From a checkpoint of a small transformer trained on Wikipedia.
Training: a variant of Adam for these matrices, 969M tokens, 7392 steps.
MLP neurons of a small language model. Each row is named by its layer, matrix (up: input weights) and neuron, and shows model dimensions 304-367. Each number is 128 + 24 x the weight over its row's rms, rounded and kept within 0 to 255.
A block is one neuron, or neurons of one layer that tend to fire together. Before each block is what it responds to, as a language model described it from the Wikipedia text at the highest values.

Table cells and name fragments. Mid-word pieces of foreign or unusual names, plus table and list items such as Women's, Location, °F and opening parentheses.
L4.up15 [170 122 141 133 116 112 117 116 107  94 102 128  94 131 127 104 126 133 128 102 115 120 135  93 107 128 125 128 127  65  87 157 157 117 147 132 136 155 181 141 152 132 128  97 147 116  89 117 138 156 114 134 144  90 121 136 120 142 113 150 155 129  98 122]
L4.up17 [132 110 106  86 131 130  95 142 116 113 138 149 108 173 144 124 135 122 101 126 191 138 112 103 132 118 110 169 145 108 117 145 140  88 150 109 141 125  91 111 139 163 133 122 108 123  94 121 131 139 125  97 173 153 122 142 117 154 103  75 141 133 117 171]
L4.up34 [141 116 116 129  96 139 143 140  97 127 128 130  99 146 120 107 149 108 149 102 133 103 127 123 147 145 114 132 139 109 115 133 164 157 122 160 143 133  88 113 116 137 152 112 169 117 106 129 113  95 127 106 150 137 143 128 153 131 148 191  95 124  70 124]
L4.up103 [156  87 158 152 129 133 145 129 132 107 129 137  87 127 159 114 127 125 129 149 135 104  80 109 130 126 167 144 102 130  93 117 164  74 119 172 144 149 125 150 139 108 120 143 131 115  94 112 148 112 153 138 176 150 143  95 107 130 158 119 146 123  92 130]
L4.up446 [110 115  87 126 133 123 118 135 164 117 165 124 102 133 112 123 129 132 150 181 147 144 145 109 150 111 112 168 134  59 103 152 160 139 121 145  96 141  81 154 144 125 155 108 124 121 108 101 133 123  98 156 140 157 146 109 148 137 132 111 119 104 164 157]
L4.up481 [114 111 147 158 137 125 106 133 122 104 147 103 103 163 143 115 137 124 122 143 118 148  95 127 136 155 109 151 129 114  91 137 158 102  99 146 156 124 145 137 131 118 102 114 196 112 122 138 194 121 156 118  99 167  98 100 127 124 147 126 123 112 146 137]
L4.up924 [ 96 137  72 119  91 108 138 132 111 137 112 121 100  89 117 133 155 146 131 127 107 160 153 147 142 118 140 154  91 131 166 117 163 148 170 163 143 134 112 134 142 121 154  95 133 118 153 106 135 148 151  94 149 150 132 130 102 127 167 195 139 117 118 111]
L4.up1329 [125 120 162 117  67  98 130 160 141 130 133 125  81 129 115 120 111 149 194 143 139 112 116 120 143 131 107 144 141 115 110 140 171 140 105 175 124 135 159 134 166 129 142 120 170 115 133 115 128 150 102 112 159 129 157 143 141 145 101 112  98 122 125 180]
L4.up1551 [123  92 123 114 144 133 124 120 103 124 106 118 118 147 146 121 147  89 137 172 159  86 112 134 155 117 152 101 120  97 117 128 141 120  99 109  85 159  88 115  92 164 127 129 150 124 108 125 132  87 107 170 157 152 147  84 139 157 129 136 111 124 117 151]
L4.up1567 [111 103 129 161 164 127 111  97  95 147  90 118 102 141 129 117 130 107 133 124 158 117 125 134 147 150 182 134 133  96 109 167 152 155 126 108  84 137 142 168 160 119 111  97 137 121 125  66 114 115 151 133 113 152  99 177 131 125 121 169 107 129  94 148]
L4.up1756 [150 151 149 184  85 138 124 137 130 123 140 171  62 147 138 112 165 104 144  88 112  80  87 118 145 105 138 124 167  61 154 155 193 111 145 125 138 119 120 147 137  97 159 119 196 116 104  99 141 135 123 115 102 125 109  99 132 135 158 171  71 127 132 136]
L4.up1944 [134 100 127 156 121 102 132 154 106 141 104 145 107 119 101 136 147 114  95 119 143 158 118 104  83 108 109 110 129 154 121 159 153 120 127 101 111 150 110 129 140 147  99 126 111 122  89 144 152 175 130 194 133 131 139  90 135 114  87 130  96 139 157 120]
L4.up1950 [170 129 101 103  81 132 119 115 111 170 132  94  72 135 105 120 133 117 124 135 123 130 140 106 121 140 133 109 176  98 133 118 188 182 114 170  95 177 136 145 164 102 160 144 120 117 138 161 143  80 164 126 144 135 130 130 131 146 158 141  99 140 144 127]
L4.up1980 [114 100  59 135 113 105 139 131 172 142 130 138 113 132 138 144 157 130 134 123  59  99 126 109 145 106 151 117 145  98 110 137 135 108 132 143 121 139 131 113  90 113 133 129 135 127 124 147 162  97 114 158 144 142 150 101 125 131 150 115  99 128 123 135]
L4.up2037 [160 140 124 129 118 118 107 129 129 136  92  88  97 106 116 156 113 115 185 136 131 123 104  98 137 125 130  98 174 137 116  85 144 145 166 169 127 134 126 120 104  90 141  94  98 125 151 161 142 145 103 145 102 118 126 119 133 132 160 144 122 136  93 107]
L4.up2226 [132 116 118 139 121 114 126 188 165 159 127 157 115 131  87 124 133 142  78 119 107 144 122 107 126 132 128 140 114 122  76 106 138 106 141 164 127  99 114 140 136 116 143 106  99 122 158 121  78 119 147 135 142 135 117 134 130  64 112 118 138 143 160 143]

Words before numeric stats. Words or punctuation just before a number in sports stats, records and tables, such as career-high 41, 18 year old, (aged 21), total of 17, and ( before unanimous in fight records.
L5.up1281 [102  75 133 132 163 161 148 114 141 121 119  82  79 137 112 124 131 130 145 134 131 108 166 156 135  98  89 115 120  87 163 125 217  94  93 135 148 135 137 149 156 151 117 173 147 147 152 154 158 146 147 111 147  95 142 142 105 135 144  99 157 116 110 124]

Structured-data fragments. Tokens inside tables, infoboxes and lists, chiefly mid-word pieces of foreign names (Tav-ar-es, Shang-h-ai), opening brackets like "(1995)", and coordinate symbols ° ′ ″.
L4.up97 [116 144 142 130 124 135 136 133 143 112 161 123   7 128 121 118 148 140 132 116 140 155 170 120 149 117 137 121 141 148 148 135 255 109 142  94 148 108 129 133 127 147 116 153 127 204  94 145 110 144 162 128 150 128 132 114 122 108 122  86 115  99 116  98]
L4.up138 [137 144 169  85 104 147 107 150 140 131 147 157   0 143 197 130 130 151 125 115 119 117 155  72 149 109 133 130 116 147 127 129 255 154 127 151 119 130 155 118 148 125 152 120 143 189 125 136 129 124 147 150  91 115  98 107 129 107 138 112 129 160  76 145]
L4.up262 [151 114 152 159 109 112 113 121  75 147 133 143   0 145 143 125 102 114 126 104 121 156 110 105 123 115  97 122  80 131 129 157 255 108 159  98 150 124 117 150 136 107 126 143 122 151 106 124 116 153 131 129 115 111  88 122 148 145 126 148 114 110  77 141]
L4.up719 [147 198 144 102 115 114 147 145 138 164 110 149  12 146 173 128  95  80 130 121 126 142  92 129 175 110 142 140 148  97 136 165 242  88 131 101 134 103 120 127 154  86 136 117 148 139 108 127 139  94 133  73 141 132 136 153 150 131 147 133 104 119  98 142]
L4.up929 [145  99 114 141 117 117 168 117 105 140 133 173  37 135 144 111 122 150  95 173 110 158 156  95 140 123 114 133 114 161 159 135 243 133 106 127 118 157 156 134 125 154 102 153 162 131 132 110 131 121 111 153 142 128 135 115 137 130 124  77 110 127 129 113]
L4.up939 [156 145  82 123 118 117 105 122 150 119 135 139  20 153 121 108 137 180 111  94 139 164 109 124 124 126 151 149 183 108 148 169 220 159 107 158 126 145  98 159 143 129 122  97 165 141 136 126  83 166 137 139 133  94 105 142 160 102  96  68 118 114  65 109]
L4.up1220 [125 151 153 154 133 119 140  74 134  92 108 151  59 129 136 118 116 127 131 106 113 140 135 133 121 116 149 170 116  86 120 107 238 146 148 110 109 128 108 109 155 101 157 122 141 144  87 108 111  96 106  90 160 125 105 176 131  96 116 119 126 123 104 126]
L4.up1246 [180 166 115 109 121 106  82  74 135 156 117 181  64  86 137 114  84 140 165 137 114 133  99 132 111 132 146 173 126  82 112 130 196  86 140 118 118 116 164 100 144 105 117 132 157 117 116 120 130 137 108  92 183 109 149  93 171 115 144  72 131 124 114 138]
L4.up1360 [122 122 160 183 123 121 128 140 112 129 128 151   0 127 155 128 131 116 104 142 142 100 116 113 138 142 123 118  76 116 107 130 255 126 112 136  99 101 122 107 154 138 148 144 126 184 151 132 122 122 103 132 116 108 107 157 106 135  98 152 126  96 158 132]
L4.up1382 [159 178  88 160  92 117 152 114 118 129 131 138  43 138 163 113 127 109 100  93  92 144 169  85 138 123 119 113 100 123 155 147 212 135 151 124 133 153  89 128 132 144 137 125 120 149 109 131 109 110  95 148 116  99  88 132 122 128 133 150 114 139 117 116]
L4.up1392 [132  80 112 156 129 142 113 135 118 143 154 122  30 151 135 117 172 118 145 158  69 137 129 108 131 135 131  85 138 146 130 128 251 113 185 106 129 134 161 108 107 122 148 153 144 144 121 102 110  92 133 138 168 139 133 106 150 161 116 145 129 128 163  99]
L4.up1624 [147 158 126 117 113 164 165 120 129 145 126 132   0 126 146 120 110 147 114 153 105 151 148 107 132 130 115 137 115 130 127 133 255 122 122 130 116  99 116 133 161 123 142 122 137 206 115 162 141 114  92 120 136 144  97 125 123 118 116 136 109 118 126 122]
L4.up1781 [125 185 141 155 144 134 116  97  86 138 142 139   9 139 113 135 141 113 126 162 138 144 159 130 124 144 144 181 113 141 105 124 255 140 104 111 124 160 150 136 112 132  90 142 123 170 115 119 119 169 151 110 141 107 110 116 155  91 113 109 162 133 120 134]
L4.up1795 [114 167 153 143 102 132 140 160 117 128 112 120  21 125 121 127 150 143  89 133 116 115 148 128 141 129 133 151 118  89 142 135 255 150 163  93 158 138 129 123 145 138 152 153 134 177 126 143 113 138 117 126 131 121 136  80 131 120 116 146 129  95  98 152]
L4.up2088 [112 165 165 146 110 107 140 116 158 123 128 156   7 152 175 128 143 111 112 114 137 112 118 126 119 123 145 142 132  89 113  93 243 107 143  98  70 131 105 124 100 128 145 137 151 136 112 130 110 104 129  82 164 137 154  95 129 129 120 115  89 128 119 111]
L4.up2300 [119 130 113 150 152 105 131 146 152 161 114 141   0 137 130 136 117 157 113 153 159 161 132 130  88 123 135 124 123 159 115 131 255 159 140 127 168 129 123  90 167 108 129 151 167 161 128 155 106 126 124 109 140 126 110 114 120 145 119  95 118 131 103 116]

Mid-phrase in formulaic templates. Connector or middle tokens inside stock phrases and table cells whose next word is predictable, such as Hall of, Decision (, second place.
L5.up1939 [151 138 142 100 132 156 156  95 111  71 159 123 105 136 104 129 178 101 120  90 141 161  96 151 118 121 120 131 154 148  93 144 226 125 136 127 142 147  98 124 106 112 130 109 142 144 150 122 181 126 133 142 121 122 136 135 126 109 136 168  99 102 103 116]

Result-table numbers and units. Time-gap plus signs, colons and digits inside numeric cells of race-results tables, plus units, months or currency completing a number in prose (kg, days, $).
L7.up94 [132 123 139 146 126 148 114 106 125 124  94 153 112 153  92 131 112 151 137 162 170 108 106  82 143 120 115 121 118 159 121 184 128 122 199  97 173 165 162 151 134  98 154 157 143 125 110 129 145 106  90 155 155 119 135 121 153 133 109 118 108 127 139 120]
L7.up1003 [114 155 104  82  95 156 106 113 149 112 143 130 125  97 126 124 123 134  89  78  75 170 161 115  98 129 104 159 105 140  84 130 115 164 142 133 158  97 126 128 155 106 115 112 161 123 120 139 142 120 113 162 151 152 102  95 110 116 110 123 128 137 119 121]
L7.up1747 [152 110 106 150  95 139 107 134 113 128  86 112 116 112 127 145 141 101 121 145 144 109  95 139 165 146  88 117  98 165 163 111 130 123 133 126 129 167 120 124 157 141 146 168 163 126 118  92 140 128 117 156 100 125 128 151 130 145  98 100 136 154  77 129]
L7.up2035 [133 106 163 106 134 137 133 171  98 155 135 168 146 124 204 123  91 134 133 201 100 151 131 128 118 120  89 137 157  96  90 154 121 129 169 112 107 110 153 141 120 161 121 146 115 137 127 123 104 135 124 171 138 135 145 130 112 137 155 116 139 119 102 115]

Possessive apostrophe. Apostrophes (straight or curly) after a noun, forming the possessive 's or the contraction it's, as in the song's, Iraq's, it's, with occasional table separators.
L7.up553 [145 128 152 160 103 108  97 169  75 149 122 133 137 127 147 131 149 110 120 128 145 167 141 105 104 123 130 129 125 126 106 114 131 147  67 120 116 145 109 157 129 111 126 129 141 127 134 191  93 126 135 108 141 155 121 131 130 135 139  99 121 115 126 164]
L7.up637 [105 105 153  94 135 149 107 145 106 116 130 147 107 153 106 137  95 100  82 122 122 185 141 169 149 172 127 126 106 100 148 131 127 162 166 117 138 114  89 126 135 127 111 130 125 134 115 111 124 145 128 130 101 116 136 147 120 112 103 138 152 119 106  83]
L7.up1336 [128 110 106 120 118 117  81 121 109  91 136 130 110 148 136 143  89 141 131 106 113 178 144 127 105 136 175 102 110 127 119  82 133 127 100 100 112 114 155 126 161 138 162 106 142 120 111 158 109 108 131 149 134 132 142 119 118 125 118 124 100 140 175 125]
L7.up1607 [ 93 143 169 139 120 122 122 127 164 123 139 126 131 184  97 136 146  80 157 105 142 162  91 167 129 156 117 102  83 145 127 128 127 104 121  85 128 135 138  93 151 154 114 133 104 134 115 135 126 149 117 101 107 128 139 165 151 147 142 141 146 136 107 157]

Mid-word name fragments, table cells. Middle word pieces of names, often East Asian (Su-won, Ch-ung, Sha-un, I-ron), plus punctuation and header words in Wikipedia tables such as "(", ":", Candidate.
L5.up168 [117 161 138 162 110  70 134  95 112 100 112 140 115 140 111 126  99 151 139 137 147  95 148 183 159 141 136 104  80 114 168 129 138 123 130 119 182  94 169 161 139  84 121 184 102 125 122 108 141 119 138 125 137 146 155 133 117 102 122  99 125 135 130 132]

Month names in dates. Month name tokens inside full dates, especially birth dates in biography openings such as "born 23 February 2011" and release-date table cells.
L7.up843 [115 151 173 146 132 129 122 120 178 137 152 113 145 102 183 115 107 100 113 155 161 110 102  94 128 110  90 130 128  88 143 128 122 140 108 114 149 119  76 151  83 100 104 124 148 132 136 131 126 122 141 120 149 133 154 127 113 145 157 112 147 127 135 151]
L7.up1534 [121  93 112 131 132 141 156  70  94 163  87 107 120 127 107 130 131 134 155 124 119  97 128  96 150 114 142 120 162 120 156 110 131 146 140 111  66 110 103 129 159 126 120 137  88 127  93 124 150 146 148  95 108 117  78 119 127 144 135 118  92 126  98 137]
L7.up1615 [146  63 150 147 144 150 105 150 127 127 125 127 128 105 105 140 107 132  99 125 166  95 126 102 128 139 154 106 145  73 161 157 134 147 164 141 120 181 144 150 120 165 163 123 126 119 141 127 149 167  91 116  71 124 106 158 146  84 101 159 113 136 123 146]
L7.up2095 [126 148 140 117 177 123  79 119 152 105  88 157 138 120 101 130 155 120 143  95  78 108 136 114 141 142 131 121 145 129 140 163 135 154 131 103 149 131 164 176 170 110 134 111  88 116 112 136 109 152  82 108 150 130 127 156 127 149  93 121  63 107 166  78]